Weights of a small transformer language model.
Training: a variant of Muon for these matrices, 263M tokens.
MLP neurons of a small language model. Each row is named by its layer, matrix (down: output weights) and neuron, and shows model dimensions 96-191. Each number is 50 + 10 x the weight over its row's rms, rounded and kept within 0 to 99.
A block is one neuron, or neurons of one layer that tend to fire together. After each block is what it responds to, as a language model described it from the Wikipedia text at the highest values.

L4.down121:62 57 68 38 55 27 72 50 53 36 35 40 65 52 35 44 67 57 40 64 47 47 53 61 51 44 34 56 45 30 45 43 44 65 36 72 33 73 41 43 48 60 53 53 59 58 64 43 53 40 54 51 47 62 55 53 49 35 46 40 50 44 36 46 68 45 64 45 51 46 33 61 63 53 34 57 58 40 63 70 61 50 62 48 37 52 65 55 52 49 53 61 43 46 37 39
L4.down159:32 43 54 43 55 68 64 54 48 68 52 58 54 56 37 43 49 53 58 64 37 48 41 48 56 36 62 47 46 65 59 55 61 31 43 54 64 40 59 53 46 51 49 41 47 38 61 49 60 51 42 55 36 30 62 36 45 37 67 56 52 62 30 44 32 55 51 38 48 68 48 37 65 41 34 60 55 54 52 48 48 47 42 40 38 60 59 57 59 58 51 58 43 64 42 53
L4.down198:45 35 41 63 67 50 52 57 49 43 50 57 50 51 41 56 50 45 49 61 43 52 49 42 42 39 61 42 52 74 39 58 45 46 41 38 59 42 57 56 53 54 45 74 57 43 57 51 63 33 70 49 55 37 63 44 46 39 62 48 60 67 45 50 44 54 52 59 49 48 71 66 30 52 59 52 48 37 46 47 43 51 52 63 75 39 67 41 50 40 55 37 48 72 46 47
L4.down291:54 54 67 38 50 41 65 40 61 30 67 46 56 42 55 63 62 51 56 68 23 81 55 46 49 59 56 66 54 51 48 54 56 48 76 50 48 47 48 34 44 71 66 54 45 49 52 46 52 38 46 53 49 43 65 53 62 53 37 47 28 41 40 40 39 38 65 45 53 56 54 45 53 59 49 25 55 61 47 58 40 49 48 53 42 39 49 50 38 62 71 56 56 57 42 50
L4.down503:48 45 62 48 53 30 51 40 64 44 44 62 43 64 44 50 58 47 57 56 55 48 59 55 50 66 46 60 47 55 37 50 44 50 50 37 50 43 36 23 47 50 49 49 53 31 50 61 46 49 39 51 54 40 17 44 47 62 70 35 42 49 41 49 54 50 43 34 56 45 65 51 54 45 42 43 49 40 65 59 45 59 38 61 60 45 50 71 65 61 31 59 49 54 40 48
L4.down535:39 42 48 38 30 53 59 39 54 58 53 58 54 48 53 52 45 40 50 34 52 62 67 50 58 63 54 64 46 32 46 42 47 48 35 54 59 69 56 65 49 45 62 42 47 54 54 33 56 47 48 38 44 50 40 46 43 56 45 45 47 57 49 41 60 51 29 74 49 53 45 66 48 57 49 35 34 49 57 64 39 52 38 52 59 62 34 42 35 47 76 47 67 54 64 54
L4.down734:53 51 70 44 51 51 58 43 46 66 54 39 57 64 38 39 36 48 43 50 50 41 53 35 43 56 55 49 49 62 64 48 53 53 47 74 46 42 44 62 60 44 60 56 54 45 49 47 62 44 34 37 39 28 40 42 46 62 55 50 46 33 37 53 51 51 63 35 56 49 55 65 56 31 46 41 66 34 61 61 39 24 43 50 51 51 49 54 57 48 51 56 46 46 71 56
L4.down759:45 47 51 63 62 52 41 37 42 52 52 49 60 45 40 51 60 64 38 56 51 60 25 46 38 50 61 56 48 45 43 58 67 29 55 41 54 51 50 50 55 44 38 48 57 61 70 54 57 59 67 21 52 64 37 57 56 44 68 48 62 67 45 62 47 52 56 70 45 51 68 39 49 42 49 53 52 46 43 54 48 44 57 42 42 50 58 56 50 60 50 65 39 54 49 46
Word-internal pieces that continue a partly spelled word, often a participle or predicate right after "were"/"was", e.g. can-c-eled, p-ubl-ished, comp-l-icit.

L5.down55:53 51 48 40 56 60 44 65 56 58 50 52 54 54 66 43 26 54 50 59 48 54 39 67 57 39 42 38 43 54 45 50 63 51 66 60 67 65 20 55 40 34 34 52 47 31 50 53 37 62 47 54 47 50 51 48 38 51 59 55 46 49 53 48 52 48 30 59 37 43 37 58 47 60 33 66 55 48 56 41 48 59 47 54 52 60 49 44 62 39 60 40 53 28 38 65
L5.down203:43 47 40 39 65 55 54 50 41 53 71 34 45 78 63 43 49 36 59 50 61 52 54 54 35 51 30 41 58 41 59 58 52 59 47 35 44 54 33 36 56 55 48 45 50 47 60 66 68 57 61 58 51 49 56 60 44 62 56 56 59 51 55 51 47 54 42 51 42 54 37 57 48 40 37 40 48 47 72 37 48 49 64 70 30 69 31 47 49 45 36 46 53 42 57 60
L5.down350:53 36 69 55 52 47 40 67 63 48 56 54 42 59 60 52 35 49 53 38 55 44 51 58 45 55 38 39 48 38 31 52 46 29 46 57 56 51 55 53 56 52 57 53 56 54 38 43 35 59 35 51 47 41 46 46 51 50 51 57 30 39 54 63 54 50 35 55 61 51 37 39 57 59 51 38 50 17 68 44 45 40 46 33 62 51 49 35 40 51 56 53 54 63 37 57
L5.down450:64 51 55 47 46 57 41 47 66 32 54 53 49 60 50 47 53 55 44 47 58 38 51 29 50 25 57 42 48 59 59 41 22 38 42 49 61 37 59 54 40 57 64 60 61 63 45 63 62 58 43 64 43 33 59 49 48 52 38 48 51 41 53 37 50 52 53 58 66 49 72 31 44 50 43 44 58 52 41 44 41 61 56 46 63 64 43 68 39 57 45 47 65 42 52 55
L5.down460:69 52 56 37 34 52 49 56 51 42 52 41 71 36 50 39 55 42 45 57 64 46 60 44 62 51 32 61 61 49 48 45 57 50 55 63 54 49 59 43 50 58 63 60 49 55 56 50 41 48 41 38 48 59 46 48 58 61 60 48 50 49 41 37 55 44 29 63 48 47 63 59 43 49 49 61 48 31 49 43 52 35 49 42 34 52 52 54 53 35 48 40 57 34 62 74
L5.down606:54 37 54 41 41 29 71 46 78 57 50 43 49 07 50 56 51 48 39 67 46 48 54 58 50 55 60 47 48 32 50 43 54 42 58 36 51 42 33 47 76 36 52 44 71 49 43 53 55 43 36 62 36 59 45 50 54 52 41 25 39 66 52 60 67 47 49 57 56 68 44 51 57 49 56 49 61 55 44 63 42 48 56 55 50 53 39 50 35 43 54 67 61 49 55 63
L5.down607:50 58 67 40 38 33 51 34 44 57 48 61 67 54 51 61 53 59 50 56 44 41 41 63 38 49 25 60 48 48 62 31 46 51 57 51 42 36 69 59 44 58 58 47 36 65 45 53 54 59 40 58 54 54 35 50 38 28 42 66 46 61 49 34 51 59 38 45 57 66 48 43 50 48 45 50 41 38 51 45 40 53 57 56 40 50 51 55 50 63 33 59 49 54 58 55
L5.down714:38 41 65 40 73 34 46 58 48 56 51 46 46 61 64 49 49 64 52 32 42 49 52 42 92 46 43 47 50 49 42 47 45 39 35 52 33 51 40 47 50 36 55 56 48 47 50 27 74 62 34 68 34 47 56 35 47 49 51 55 65 38 51 50 64 37 51 57 57 49 59 58 34 50 47 43 48 38 63 47 51 48 56 51 67 24 56 53 58 44 64 46 43 36 48 48
Opening sub-word pieces of longer words split by the tokenizer, mostly verbs after a subject, especially "dis" (discovers, discuss) and "c" (career, could, called).

L4.down26:54 45 53 55 55 56 50 45 61 51 49 62 58 51 56 62 61 47 41 41 68 48 55 44 46 69 43 54 31 62 41 57 49 49 39 43 47 46 53 59 47 43 60 53 30 55 64 58 52 53 50 47 61 55 52 50 58 60 67 45 71 45 47 35 41 74 34 53 51 54 55 42 49 58 73 68 44 56 30 47 61 55 55 54 48 45 62 59 49 48 39 42 42 49 45 37
L4.down30:61 44 58 70 30 50 48 36 36 60 65 56 41 44 58 51 46 46 43 39 22 55 47 42 48 54 49 47 47 39 52 37 62 40 36 26 49 42 51 37 79 77 45 43 53 66 58 50 40 54 42 48 50 41 31 39 61 47 63 46 49 44 65 50 66 46 41 52 46 44 45 53 64 77 49 61 56 37 54 57 46 38 47 71 40 50 56 49 50 55 50 57 52 65 62 53
L4.down330:64 59 42 48 44 54 55 49 39 46 55 56 34 44 50 49 42 61 28 47 46 63 55 49 54 55 48 54 39 38 56 53 40 51 44 48 44 41 45 46 40 45 45 55 66 71 53 68 61 36 44 51 67 48 41 27 47 61 37 52 55 35 39 46 42 41 48 40 69 41 64 60 41 70 25 49 51 43 64 40 58 68 50 43 57 50 45 75 39 43 50 57 46 56 65 59
L4.down402:40 52 49 45 45 49 55 57 52 49 48 53 66 61 49 52 49 48 39 56 65 61 58 38 42 44 56 42 36 45 52 37 42 55 44 38 71 46 49 44 36 37 44 53 57 63 63 42 62 49 53 46 45 72 58 49 23 59 52 49 56 70 66 55 60 37 60 36 57 47 56 50 68 52 48 56 38 44 46 25 38 53 47 56 47 50 46 56 49 41 34 52 43 42 54 56
L4.down471:54 47 49 31 48 48 44 48 63 28 51 29 61 53 46 37 54 37 42 51 34 59 43 55 47 57 47 45 34 45 54 55 66 63 45 41 56 54 51 61 59 43 62 44 46 47 65 48 49 48 52 62 41 57 43 58 44 64 50 42 40 46 39 43 47 49 59 75 48 40 60 17 50 43 44 51 46 61 44 47 26 57 47 54 38 66 35 52 57 55 65 36 33 42 65 50
L4.down473:49 44 37 54 42 74 31 49 71 37 53 40 37 45 62 46 45 49 72 27 39 50 47 44 71 52 32 61 54 41 56 34 44 50 40 67 52 42 54 40 45 47 50 52 35 46 53 51 56 62 58 35 47 55 43 50 50 35 45 31 46 37 62 58 61 55 49 59 44 55 51 30 53 55 65 58 47 55 76 47 46 40 58 66 56 70 53 50 63 66 63 57 62 34 50 66
L4.down719:38 51 42 50 49 34 60 39 61 44 27 43 44 54 62 51 50 47 67 45 43 60 46 62 68 56 49 55 57 47 33 57 33 35 45 50 54 38 49 37 80 49 63 52 55 49 47 34 50 33 52 64 51 53 38 64 43 45 32 42 58 56 48 54 46 47 57 53 44 45 58 46 31 44 46 58 51 66 40 44 51 47 65 41 53 46 59 50 51 49 37 44 58 31 58 32
L4.down760:70 31 53 55 49 61 52 69 45 40 57 54 38 48 43 14 47 58 49 56 46 57 49 46 49 48 68 39 48 78 62 37 42 38 48 31 43 42 39 36 46 40 59 45 68 51 47 45 52 26 57 53 64 29 44 53 44 52 46 42 49 42 48 51 52 48 49 54 48 55 41 48 60 71 42 57 60 41 49 52 80 58 52 53 55 47 35 53 62 45 44 48 46 44 48 38
Word pieces that begin or finish a participle or predicate word right after was, is, were or became, such as n(amed), list(ed), o(perated), Canad(ian).

L4.down42:58 49 33 35 62 44 57 31 48 60 56 67 29 41 52 41 31 41 38 54 41 53 46 44 59 57 33 64 70 60 42 45 51 48 36 54 55 42 54 51 50 45 55 49 58 58 44 55 43 52 47 62 60 59 46 47 47 43 40 61 53 42 44 56 42 45 58 46 82 70 40 63 60 48 46 43 55 85 56 25 60 50 33 51 53 40 56 40 48 49 40 36 48 37 36 54
L4.down68:43 54 46 36 54 50 61 54 63 42 55 46 42 60 59 39 47 54 58 45 56 46 43 50 57 51 39 41 53 59 53 50 62 50 51 50 45 56 67 48 48 62 47 51 50 61 32 48 43 39 29 52 54 14 47 67 56 53 61 34 37 37 41 41 41 46 60 39 39 39 41 34 50 43 40 58 49 65 38 50 61 82 41 40 39 61 62 47 49 52 65 58 55 52 50 49
L4.down262:46 48 57 52 40 40 33 58 57 46 47 42 41 54 56 47 44 38 35 38 64 58 50 48 46 35 53 48 45 35 33 55 58 76 23 62 45 41 39 29 60 44 52 56 61 50 41 43 62 54 57 34 29 53 59 41 50 57 60 40 37 50 73 40 41 69 68 49 33 68 52 59 53 54 31 55 44 54 44 45 63 62 41 51 46 65 42 51 46 63 48 58 43 59 49 57
L4.down267:45 56 65 30 60 54 45 68 59 49 68 57 42 51 46 63 60 45 57 39 69 39 50 36 51 69 69 51 64 45 47 44 37 34 46 46 63 42 67 57 58 61 66 30 41 51 49 47 59 36 26 39 55 54 49 55 58 57 44 50 70 49 41 63 49 51 44 41 58 51 35 38 41 51 51 48 54 66 44 63 59 41 43 51 53 47 38 54 34 48 42 44 65 31 52 57
L4.down286:44 55 64 50 60 35 44 42 49 57 57 39 49 51 51 54 40 45 51 69 37 53 23 51 59 50 54 56 48 69 41 60 38 55 51 55 45 54 47 49 70 61 60 53 38 62 55 40 48 52 57 57 35 62 37 40 54 48 55 52 44 66 60 69 66 57 50 55 41 55 39 56 64 55 48 56 52 41 51 43 53 47 29 53 65 49 61 53 40 48 45 30 56 60 47 46
L4.down343:54 44 39 49 45 47 50 73 58 41 46 51 42 59 57 48 35 67 36 46 36 38 33 32 49 43 69 59 35 54 49 50 55 71 58 45 59 64 38 47 51 66 65 47 46 58 63 65 34 49 17 38 35 61 46 55 56 41 32 47 63 56 56 50 61 52 48 52 42 39 39 62 41 36 69 56 50 34 45 38 51 43 64 53 44 39 54 47 59 61 65 58 65 47 61 53
L4.down482:49 48 69 46 32 40 58 40 51 62 47 56 57 65 50 50 50 52 43 51 33 43 35 32 53 33 40 45 55 34 63 46 38 60 52 51 60 55 43 49 52 53 41 61 47 63 45 56 34 50 48 46 63 50 52 55 48 27 59 55 52 47 37 47 48 23 51 44 47 60 69 61 47 56 42 57 53 48 73 42 48 51 33 36 47 62 54 50 45 70 55 31 56 62 57 43
L4.down556:54 47 59 43 47 46 44 55 53 40 75 59 35 72 33 71 65 55 68 40 72 24 43 59 48 52 55 40 37 54 43 38 62 54 73 44 48 54 25 46 64 65 49 51 52 61 63 63 48 42 42 59 44 49 52 47 56 57 44 55 43 45 63 46 47 45 39 48 40 50 58 38 38 51 49 66 57 53 55 71 43 43 64 36 47 35 43 58 51 49 49 63 49 49 61 47
First word or prefix piece after "was"/"were"/"became", such as des(ignated), dis(charged), a, also, in biographies.

L5.down21:44 44 43 57 38 43 44 40 53 41 40 53 58 51 56 45 56 62 47 38 49 58 56 44 67 42 56 50 45 46 56 42 61 25 63 51 57 50 57 68 54 37 64 52 41 56 68 46 55 54 68 42 55 47 43 50 49 46 57 34 48 36 45 54 36 55 54 55 39 42 29 55 48 38 44 55 37 65 70 46 46 48 40 47 69 51 33 40 41 50 54 32 45 48 40 43
L5.down171:44 37 54 55 52 49 49 42 51 75 51 49 47 75 31 43 51 51 37 65 54 58 32 38 68 56 58 43 53 62 42 59 45 84 45 47 60 48 58 65 45 59 42 52 54 43 50 63 45 57 32 44 40 46 59 36 40 45 55 50 53 40 57 49 20 55 45 50 33 43 55 54 58 37 44 59 58 49 63 31 26 50 47 44 42 54 24 40 29 61 52 42 52 60 54 53
L5.down185:51 51 61 40 52 54 46 27 44 51 49 35 44 43 49 39 52 57 48 42 44 51 50 44 67 44 48 30 49 54 54 64 44 55 54 52 49 57 28 47 42 68 62 52 57 33 56 57 43 37 49 50 30 38 57 42 64 40 62 45 38 55 45 48 54 57 16 61 48 60 54 54 42 57 56 54 57 38 58 58 38 40 46 62 56 60 66 56 51 41 59 62 63 46 60 49
L5.down206:45 34 53 56 36 67 54 42 63 61 57 55 47 45 40 49 40 38 47 48 74 53 28 56 39 46 53 67 42 55 41 43 62 52 52 43 48 46 31 39 68 48 67 59 41 59 50 46 50 63 53 50 62 57 41 57 44 42 62 62 48 54 45 33 54 51 61 47 47 40 51 37 47 52 36 76 64 38 64 63 55 40 50 41 49 52 57 45 56 42 50 45 45 30 57 37
L5.down252:40 51 26 46 55 47 50 51 42 44 61 26 54 53 42 46 39 46 59 54 53 55 46 43 29 50 24 51 54 50 53 65 66 64 63 42 30 40 43 37 60 49 59 72 49 55 47 57 71 38 59 36 65 47 52 61 52 33 66 48 70 36 53 60 65 57 43 52 45 47 49 58 42 54 32 43 56 38 63 49 32 49 42 57 60 50 48 60 35 29 45 55 45 54 56 57
L5.down627:44 47 53 66 57 62 50 56 56 54 50 65 35 60 59 67 57 51 29 54 59 54 45 37 58 55 46 35 46 49 49 60 39 49 67 51 53 45 39 66 39 50 43 43 44 49 61 39 59 49 25 35 76 50 53 51 61 43 55 45 50 56 43 47 35 48 42 51 62 30 53 56 62 62 35 53 36 49 51 64 57 59 50 43 50 51 59 59 66 46 55 51 44 57 27 58
L5.down736:39 66 57 53 51 40 66 52 45 44 45 55 48 61 39 39 59 50 32 40 53 65 65 48 51 38 61 47 42 60 55 64 57 69 48 38 56 44 43 27 58 60 48 43 40 72 69 35 58 44 39 37 53 48 50 60 47 53 43 61 53 51 51 65 42 60 34 41 52 40 38 44 54 47 51 61 43 51 71 46 48 59 73 55 60 50 52 49 54 64 41 56 49 68 45 41
L5.down746:67 39 56 39 55 66 58 23 54 32 59 47 67 42 45 47 37 37 53 66 58 36 61 47 49 57 40 53 50 53 34 38 38 40 51 49 52 46 62 53 46 54 47 54 50 51 61 51 53 41 25 74 56 46 55 37 65 38 61 57 34 59 68 68 38 51 51 45 39 41 54 61 56 62 46 62 55 59 71 47 50 64 55 51 45 51 54 46 38 63 47 55 54 57 54 61
Word pieces starting or completing numerals, ordinals and quantifier-like words after the or all, e.g. se-ven, thir-d, the-se, al-th-ough.

L5.down137:46 50 41 48 57 40 74 63 36 33 50 60 46 47 46 70 44 43 62 63 31 48 43 74 63 39 43 66 63 40 46 37 64 74 53 49 43 47 50 50 50 49 63 54 30 55 41 62 51 48 64 54 50 47 42 53 51 30 47 49 59 48 43 39 42 39 48 46 45 44 63 43 55 45 51 44 46 42 33 61 41 61 52 58 54 50 53 77 66 55 46 43 61 45 44 58
L5.down184:55 40 54 51 40 50 61 41 57 48 55 25 49 50 50 55 50 51 40 29 58 56 58 41 44 48 58 44 52 36 38 52 62 65 52 38 52 41 63 41 51 48 64 40 49 52 57 52 45 55 50 57 37 70 54 56 46 63 32 53 52 48 35 53 37 28 49 35 45 57 45 57 42 45 59 70 42 49 45 37 47 32 60 64 45 45 58 59 50 45 30 50 50 72 22 37
L5.down217:47 42 55 63 43 52 69 59 32 54 58 63 55 49 66 38 58 39 54 40 44 49 64 43 53 43 44 41 65 39 64 32 45 63 31 65 45 63 40 32 64 34 46 54 59 53 61 60 43 46 47 56 51 69 41 42 65 39 69 33 64 39 58 53 37 57 60 55 45 57 49 41 53 46 62 51 42 46 54 56 59 36 53 52 56 68 67 32 46 55 33 48 43 50 53 44
L5.down221:39 67 53 56 56 59 56 61 47 33 57 42 38 43 55 61 48 22 62 56 51 54 40 63 26 50 51 48 58 46 34 53 46 34 44 56 70 59 49 47 49 52 51 45 44 54 37 35 50 51 45 57 43 59 55 37 57 57 27 37 70 62 59 43 60 66 52 69 46 52 25 48 67 49 42 40 44 54 55 58 33 59 65 46 49 53 56 45 44 40 48 64 59 59 71 51
L5.down463:22 43 45 46 54 56 40 46 36 76 52 51 62 45 53 58 55 28 51 63 46 61 52 42 48 60 55 66 42 55 50 57 60 45 52 46 37 64 52 55 63 69 70 57 45 59 32 27 36 60 63 50 60 43 54 40 57 48 37 65 32 50 56 50 59 53 67 50 45 43 35 62 63 50 45 58 47 47 68 55 47 49 50 60 53 46 46 35 34 43 39 37 49 44 35 63
L5.down609:73 55 55 61 52 50 30 52 49 47 35 58 41 59 57 50 58 49 42 42 48 45 50 43 41 28 47 43 52 45 67 54 43 38 41 50 49 49 42 39 48 36 49 31 40 57 30 44 56 49 44 52 51 66 55 39 44 67 46 79 36 55 78 71 49 38 53 52 64 49 35 57 59 51 71 51 68 44 46 49 35 68 48 50 40 48 56 49 58 26 55 45 53 40 31 55
L5.down723:51 38 49 52 62 32 44 47 52 56 55 57 64 46 61 46 53 32 42 50 62 54 48 66 51 62 60 53 37 47 64 49 66 53 51 57 44 50 40 46 54 60 38 49 38 45 63 55 55 62 42 50 42 47 45 43 44 59 44 50 48 45 52 44 31 34 42 60 65 55 39 68 50 41 47 43 38 50 68 58 43 68 58 33 58 54 75 57 48 60 39 38 42 57 52 35
L5.down731:43 45 72 48 41 38 47 54 44 42 60 35 53 68 54 40 51 51 42 45 62 41 51 40 43 47 47 48 50 56 38 80 56 45 49 55 50 34 43 48 42 56 50 38 50 37 76 54 42 46 46 66 48 44 48 57 50 58 45 56 38 66 53 46 47 47 37 62 66 66 70 47 34 62 35 37 40 45 59 65 36 41 48 51 42 41 61 61 53 68 50 65 46 55 56 55
Word-piece fragments or short function words in formulaic Wikipedia text (census, election and climate tables) where the continuation is obvious, e.g. "s" in "someone living alone", "ot" in "votes", "N" in coordinates.

L3.down533:51 49 49 56 59 39 52 59 54 49 63 62 46 49 43 46 30 44 63 32 60 54 55 36 33 46 48 49 45 68 43 52 39 52 34 55 38 50 56 45 52 69 31 39 45 48 56 48 61 50 61 65 61 56 61 38 37 43 52 55 69 43 52 68 52 49 35 41 55 52 45 53 56 47 48 52 61 58 31 49 46 50 73 54 53 58 33 54 48 61 42 43 62 34 46 31
Main verb or its first piece right after a long subject noun phrase, strongest on "is"/"was" opening Wikipedia bios ("Dejan Dimov (born 1974) is"), also "have", "rem", "cont".

L3.down300:47 46 49 42 33 52 45 55 59 52 45 63 44 45 66 60 58 52 32 57 45 47 50 49 42 43 46 57 43 49 39 50 30 74 33 45 39 66 48 46 51 59 67 37 44 57 71 57 31 46 60 64 30 43 47 49 41 57 51 59 56 45 41 53 53 36 43 47 45 49 63 56 45 75 45 60 31 43 56 49 40 45 53 46 45 65 71 59 48 51 53 67 51 56 52 64
Final suffix pieces that finish a word split across tokens, especially -ed, -ish, -ual/-ial, as in appoin-ted, Scott-ish, us-ual.

L3.down229:47 36 65 60 51 61 51 41 37 43 37 46 30 40 63 29 56 55 48 59 42 56 53 43 52 56 67 37 51 37 51 56 55 28 31 37 49 71 53 60 48 61 27 55 53 54 41 36 51 57 50 46 45 46 59 45 55 38 49 41 53 50 44 53 58 44 61 61 59 48 54 54 48 49 47 51 47 49 52 62 42 53 51 58 17 33 45 49 60 56 54 55 63 57 51 41
Word-initial " th" pieces, mostly "than" after comparatives (older than, more than), and "and"/"had" after census percentages and table pipes.

L3.down657:50 58 39 69 42 51 33 42 68 52 39 41 44 53 73 50 55 42 43 51 40 53 39 78 53 47 36 64 37 60 54 41 61 61 60 46 47 51 63 59 32 40 59 41 39 60 46 27 44 58 46 50 40 48 58 47 42 62 39 45 54 52 52 46 50 57 70 53 55 46 29 62 64 52 44 48 39 34 47 36 58 45 69 40 48 57 60 45 47 43 37 49 60 62 49 59
Mostly the word most in superlatives and quantifiers, such as the most notable, his most mature, for most applications; weaker on closing parentheses and word pieces like "at".